python train.py --n_layer=15 --d_model=384 --n_head=3 --n_kv_head=3 --head_dim=64 --d_mlp=1536 --vocab_size=4096 --activation="tanh_gelu" --norm="layernorm" --norm_place="pre" --norm_eps=1e-06 --positions="rope" --rope_base=10000.0 --rope_fraction=0.5 --qk_norm=false --attn_scale=0.125 --bias="none" --tie_embeddings=false --parallel_block=true --init="uniform" --init_std_qkv=0.0326 --init_std_o=0.0 --init_std_up=0.0326 --init_std_down=0.0 --optimizer="muon_variant" --lr=0.00592 --lr_mult_qkv=0.4 --beta1=0.95 --lr_head=0.00347 --warmup_steps=200 --schedule="wsd" --decay_fraction=0.922 --decay_shape="linear" --final_lr_fraction=0.0 --batch_tokens=[32768, 65536, 98304] --seq_len=768 --doc_mask=true --train_tokens=657300000 --steps=10950 --dataset="wikipedia_en"
MLP neurons of a small language model. Each row is named by its layer, matrix (up: input weights; down: output weights) and neuron, and shows model dimensions 16-271. Each number is 128 + 24 x the weight over its row's rms, rounded and kept within 0 to 255. Numbers have three digits each.
Before each neuron's rows, "fires on" lists the tokens most often at its 100 highest values on Wikipedia text that the model never trained on.

fires on: ":", "\n", " mi", " House", " (", " list"
L2.up378:182133122136116189098157101094131118116092153127125131194110112139137119105120132113144111110122099132082108102143109116131130155139131140135101084109118125115167131106173148134123132198149115116130140100135121134115109122132129135108135115149157125171115147133043184118166121122108105076137161095165122153122103143108134140121136097103140084119095121136137122122119106147096128108097112133131107133126095130136152122147044080119154125096109145101121137110135101107120113144124147153163139144145126135114119138138157094171116103147135136136132137122108112161089102130145110107131111151092116131085151125108148136148089099149141160135172115137089114128140119061134073090105114087203147150112108122123208132130137136088154136122102092110166119131103093122146121141113150
L2.down378:107103154151159093129107096059096140147141105086156097137110114120160157115143114167162105143143142170101119129127118092110118136131117148135054162142080198133116091124125129151109133129114148083141136182109104089102145124139075162113099123075150152121144127130139135135142114096143121103113155116114137148118131126115143153134158079155142151132093101082145132110146121136072130106093107084167112120098120122112172110124139093115133168111133110123128151132125132170200139120158139141078162137151155121148113134121130135110128126148129105131108163124126155141086131159125079118133145094140126127082127115172152129124115127142156122142088116100165110117148143122122128134130113095119152152090127110126111136160115125120119156143127087139117176131155144106107150104102175

fires on: ",", "4", " from", " in"
L6.up1135:153138176144098095138118147130108133108134101102103126149143143125145134115189146098126189162141151144098182106153111147160139111108130137181155133143161138100091123149102126147141146106127152111154100115147177137083108118134167151133184168095125117121147132110076171132104109155129103121084114154167134136090133116096153145121096155142077090141118144142137122151100152133124144120133086138116124110127082115087131129139147110118128111119171132107136133141078152104139149123132105119098138111122144162125106126106151153114119104103135147155137100133128102117122109114088124147120159165131123123147149108103145148108094145136150132183086100110103150117130126135137154139168103126096131137107159127126141168111121143124155103130138121080101102149119037138123124141144148
L6.down1135:132092147116161151145137112112128107133127121142144141136127093143134140165134099104103112128106149107166119126084105119118068137138110102130141165192184142106175129113189108142144095142135142155143144171084097127145138145128117148152174100193098132097108122126146136135098108130123187138143099132128104126135095100116141115157172137131141100142144132089158165137119141065133087093142113177163119116135095176122172180119108108112147103168133122151147099119103118117131120097170110117135129104087159083141151101154172115132111129143112135099123089137191068144122118093115117147141123092138131132111143137169129124144093114094131141136116130141145084133116098113097129153132139101104149104125102109169147125151142155154152125129160091135126119140132156148127148065116125

fires on: " used", " use", " us", " c", " es", " lead"
L2.up1501:126136133114167128137112117064146151159125173127151119153145142141118123113127130112117125138131075141167162109123097128118160090139104130121112151149157139091135174135137175118092135120125112081157126123112140150134126127127116169142112142151141118203127117140102121120129119167138172167096141159170161130146094137156150143158137125119120131097130111133139128166137136118122113122148117118144122089136117126134171126138101094094116095185124120119087142155173134134131163126105117139100142149114108105133131120121123140150126111156123118110170128105120152087148122116118135068119088151107095133156095090141131128137107115141100117137112162138129127134173135129128093138151104143094142139142100097120190114103162142153104080127102130141117111133157153113111097120122090
L2.down1501:138105159150088152134130159131100147167165159134077128107156139067127141130108120146102098147119141097149129112128063097109119120115147119143094114103151090155152114132119134128160116134115101106110122140121123100137179152136161127104116130147087093144152149116107134117138137110116169135140141108109109143078112105143139100091127115133126101163116135135152107148146101107115112144134137173114169132146100108112132140185118101100143143127159110148131136116117135134128094111120132100084117104127133144097101083152148107105134175108137151115168114153126125116163145140172142098144096116128125098125130118109096121135121173156111112150126136113089110123147133137149146156159155101135125091110126139118159134103099115129078153145105127130085110122186146105160149176142110

fires on: ",", " and", " or", " at", " in"
L6.up1264:118128143146098146109090144158157153146157111107145115156126115071132132118159152123088132160146136088132132109131163139147137103143115096119119116115129110147119115138127102157108110126138134119141152134092115149117093177141144162129164155106130107136137089076155132132127156148111090093134153125108141097159139127108126162128128145080072105107115140126127124120110065154149120144160115127141120174094170121084116121141151138108107147139153116115147101119137099115102141100128121149141131134164143119122198146176146086120106104094156156118157123125090110069093099128135196108106081116151137113124096093130080155109110154126136133120120109134111101093116157146141122106184130112122163106145160166177161145128159168125116086139118140112126134175117093135105081110097144
L6.down1264:142114173099112151119132082120177135086124108147119123134145151142129127140150154140120133150142136092147145141136109135095139137117127153137132134161136150168148152110107146110098108124139120101097171142152114185107099131096120139095124162132039106123129130158105119062158132146130134142134129149115135154123120121113135140156104157133180110132125135133152182116168133120129126127120161113131099116096113150139126144127112121148136083176165155168168147183134146148125108066126110137116146119150106138115085134110092175141129089104125113141115113126091129137147107138136091151101161165055131121162152152130178094123153129148092123087150161152142125159117111155114084118100128107123132108077125090113131114140132092132134122109106120107109142105125143156136098154143133

fires on: " |", "|", "on", "ec", "p", "l"
L6.up380:165089116185137132122130159125152157151116132108134134156112147124122076096158127089132105136089098110130135154125148145122121108147140113131109122129153118120142122104150107170126127095114146132173129155141093107171114129120155124108104122172136142141127140119150124156114128157102146148132139169132133163116123145179153142152137154153118154133111136115134102097126122100138123153122162135085157198140103136154092143119097112143150135112115116141102123150155130108180117107086122201146109129116101070118121136110096139197135094080126141117148115138151141137147120152131165139159102155083124150085140122135104145104125070143133156135080119175099127117132179144137139109128156140098122135162151093109136144184134128146137179139161125136111075103098074122116163144124103
L6.down380:105111120133092135104097110108155127142133165133122143124129102129144129142094137113111117179122123095135116126096142134125119143141131081102173165152120085119163135098176127152147153125127167142156161140086126150108121113110129124102192089162204114105132125139161111138103134109105116145115108101082094154166147134114139128145119112126161150161146127099149115127128096144087154119170136123116142109120147106138137129155125124103115117136134151138114076164112107099142108139113118143095105113132119138163136103117163117097142131116121126135117111136144158098092155138129150161106142099080131118148103094094131154178147128121111136109143135141140166153102133131132105160080133122171046193143079189100143130137113135183153102130113138124123090128159155155114157153123136

fires on: ",", " and", "–", "),", "9"
L11.up1060:144099154112072110110116176119100125140074147137114128122122098137162108147148124093146086166071124115159147161139141154127102118152157126113138109133137125132148153118134139108072112110138119152148090071157123124159112114134119105106118111104117170122139082141098149099117146116135131102138095127151104120166082114123097152141142167097153145148156087137171138097119123137118179133126128147132084153116129104109117156160122161125117124102180148128110125113127033145140103119136152122139156092113096150163075127111249124144166149093137133122088137132087112110110088125161123105120134136149139162141150172100165157156144124182145129072132132142108106119166099128157132120122127110145146147176139149124130119096138140146123136146126114093157185109110113115137163142154132
L11.down1060:141133167132140105102129224124147125193140159099118180161136097111153117104157161136160099124143085148148145148155121130138144144127092087118141108133187175147103080146074142101084186161123122149148141153123145139140126128108125122164183108151086093096127093103139095126135117129121134100120138138140111133116114108161154110144136158104140102100174148168123134121130128168138160145134114154124167151150126109078153142129153144077165100139139110168130134099099144138170165118124121101144139116119142151124128159128164144114135160114119150139096127105112130139132132124144123144115110100131138123122133145107131132152102134099112099174135160084106156055136121125130162119130093108129131109130175149119167111155080165152128109068123147126144108144099121111149086105128121

fires on: ",", " |", " in", "|", " of", " born"
L11.up47:081085110139081136149123139124149115119142140150130091148152082109106188096176125134151157139136147145104173180094159120118127144159154137149137109101137112158123070156127133148127121102104148101130155145111093117130139154099140122112123134098135131098118148091070166126121143122154110101127155157123131123104104122104146149095144095114135156111117121115125137137110118154153115121119113143143143140137088165146116122127152125119118034136128106147106124121100130109130163122124098132105126112136125149105129103127099119171120175113144125138134143102122116134110139136123148138108116156113144177152107123149115117087150123145125096166119137143115097124114085119134176161170113109084072097164183160157163095112135156118125108129089171130114154140156099135115155117121179
L11.down47:119102142139130155142143155124117145132140121178129118144146150110149114085140164122150152150092152133111181075142093120112116131108118121110112097121105091133144131104126128161134132136111167117124161119104117115087128123112127133070154091183057155129121120120147101088121146159140125114116108136165087125123140095121214146127126098146126151084106143134114145140166148143145132148129146144107145159138169163137101122093138109152093111142153112107106137123135133119114121181188125120112111107145173095126154113124116133163111091111145136081129106120148109110174115121106092128122137160100155142125140144176126165083149078117128116123103162155121172107126113096124108117129156082126161118099111106130107130106110160152141126156089144115135125137117130127117121114088095

fires on: "\n", "th", ":", ".", "|", " |"
L6.up845:168105128162130131108117158100109125131136143112096094158104127129151143131177132151103140140095125150120161114101096119161132122150121161115137150120147135156114120140126115130132124085120095173170129098095129130131125145119151131118110106189124148139113101146147141133080119123140102093093161129067150148135182131132104102110137127146130165096144100140108119167148127113162125155081127141110149168123108154166095166156113083116135079139114107130116108139096123147074142110070060114129082109141105098164141165126101169139146118127106155127140114150137115129141116145136132093126111111128154109102150125132118111162148169129129094185144186124117151136126113083109094114173125134137089146136125091119114147117133099106094107121128172142121133107122067136111147118130117
L6.down845:161137123154098118094101122128125110125134144109103114103135103160128173166126139123141086129118140136172168189123120146114147122159147135161118156103164108154171127151091103101147162132138122151159096137144117109133127176169113114110142093121196060153127179152127092139127149136139122152135118119145104151129125194174114145121164103135146135118161139122096121114054099127124146113144131155129147144102100145130154161157137131142157167144137100162108112158102124091072099083104143128149122116130146151158137111109152089092142117106111149108137164147162157107130127123114112117156089144129117127172077173130125116109138132138135147142142136144137127156143155140141107091112110086119122088201111118109125121131131126140123153107172110148119132141106106127137098141112122

fires on: " and", "ed", ",", "med", "×", "ark"
L6.up1246:144134102090128124098139151109091119114102123097133166147127126129157128083145114133106118118112105125102139101140109128100100133119113115134097125116112133107125146078108130099122126128140137111167099123093138186081131110142166143112136118126131105130125112139118136116133078164112156129138108091140126150147110137138147120149104145100128093121121121114180105134149116105156171139117116150181119133138113121092102105147152120140126148139136091119139138116129055107127115095150152103138147145143107143143112144096140103168155178112106154151139158105116101156162181145177121136120152165125167077102152110160108144161111079119152142131170158141151095098132131116172144120124122134097146146117167131110089076142106130130119118098129139183132159112128128138150100102069140
L6.down1246:144131074140107100163116151129139120157097144126083135107168108144087161178158125126135146129130119097173124111118128132125167127119146115100140130141120106153093131155095134134076133141101097126132092142119134107147147125144105129143160102156078140142068141113139127104114118131136110169124188158137100114092115112106134147125133151139153150172102125134122199105109187129131141129125165109127148126126157104122122144170120148133112147124115134167163155112097165132119101144135144133125133091118134157128166089144156123105109126101132090138137102146135130133094119117120122160096155096127114165140115168142136098125107156131141149144108101148131148115106126124122165123094099126123151095123112103123143170128136141155143136153153157113159101108128132112179142140172084

fires on: ",", " of", " University"
L8.up1057:151158091091099151111138103164086138119146155135134098119130123153142137103102138142131123144117144110181128098135112086170123136138126163153145093045128125102076124119118142122113152119136139149100151116124127140167129175138082107111076132114103143145138093090117090103112119117124082091128129127154125143122145138098155167099140157128093175107158124132133171121099072144127122176147158123148148149107135130125163122086127123125122096107103146137145140105109154144172120119141071123121102114142108131134155128163106108154093093120162127139138128098107107135134142145173098139161073113119106146128114156136128148152118135119121134151155150127125118133110094135146175157137105106150113132128135139147123127131143107159086103122125158138126178130099100131141175114137119
L8.down1057:121149135137166144115121129182145113115115118119115151165118122140104150115108158104156138131123134103108129087112131124159100117151139142117127130117131106092130080100160090145103121152096138138154171141127097122119118118077107163098156164165093122107106118166140162132151139101101156142115139151139123165094073122119142102147137106160117155155137111138160084148105099155133148133161139131164135131127152110120120099135090128138177098143092115121141104121152157122103138111138153138109127104138170145149128084156161126161144104121142080074112161103141147128179152105175171128154128123107142108142124158175106108135084146123121105114124137087146134137091106131143189099114137101150119161140151087113091133098091140089102119128128118132138073116120156144136138124106085

fires on: "\n", " Alex", " Max", "ios", " ", ":"
L2.up655:127107104140136130119116133127129114205109116078160138140143151145129130157184106140123118101111106133125083143145119111157119129107126144155160152112123152144109155077118081130129141152135130094135112119108142130179132092133132084099112153132141166137121135136110124131125205152141117096136098144159138109106087147089129150168105122123103096087155101106107103110118118136116091117153160134119100159115109140145109076128094124111107100105135125121117126104121089152139158133168137158152141138127167136117117102133117144141114136144152150104119107127153143145140103128129162116093111136153090120129121126162127116132083113106166150117129127129138131162140133144079167170076131104138130131119110162098143167092086131115134160112089142118186149132099051101102163110149114
L2.down655:092139135143121148104126132134108117147109136124173123124123101045126166120109145171092135106157114119153164160129191077090090143095168137117118072154118151130110119127115115130160150110144188134118134104131144100158173130148102104084109089129095094121121130141148116136126104102123105114081131092107175162138063168141093188171137160124119147115153119118128113146113155195100126079118126155115132144181097126131141141111155119142147115120127066161115126159108089095139068145111160105135112135183144091127120123107131134134132128136095143126155148140118099117160148130121105122142138156146140122109135139138120154155120112077086104127144167189130139177135122117119114134128141114111111127167125132138119148149131120167146148101121106136135174121088138115152122161142118

fires on: " pri", ":", "\n", " mon", " Pri", " du"
L2.up814:108163104135095166143122120087096108128102149091125106124127126134143117164132172098115153106159076122116067116181155131150149141129121135135088115093152128127126141120155151117113114160161101092133146108123128156128171128108112103155167144113121122134149123151079128122101134110082111062081132118142119138150111128135113124145125093113129116094101140120142108120109075170100105164156131133104124130122125155105146075106173107123134133127127114117113120140139111117160102136101084146135122151126139137096108128119094147182105134131142136138149080115146122147141076138126145096113154132130090076115154108145118142177165146141110135121162154088091126145155160115125094128121127150129090152128138134167157158085116125088105129133118191116124121156103087115093112112154132
L2.down814:096118122145130115096150106067134074072131119094136142101118171108178088061097108172103139150148105151143164109149132146164127098129134122122116118147108179128175161118097112111085107114098176124153128098119128145121139124166111137090158173164137136169130107098122095155155102149123115116150152121130130167144150105116129168123157114155138083156158113160104107131142115142077163128130101146096110124156122143115127152100119116156103121123127169118131115142116135141146150138108113166150129105104132114123115114131130139133121162105130131167144145115138139134122107183132129126136144117133151104124167154112133136150144123095133112107111151108125109125151094137141142145155118172129117165132154115168106124164123159075120151151128098189163142102139155117156124077158097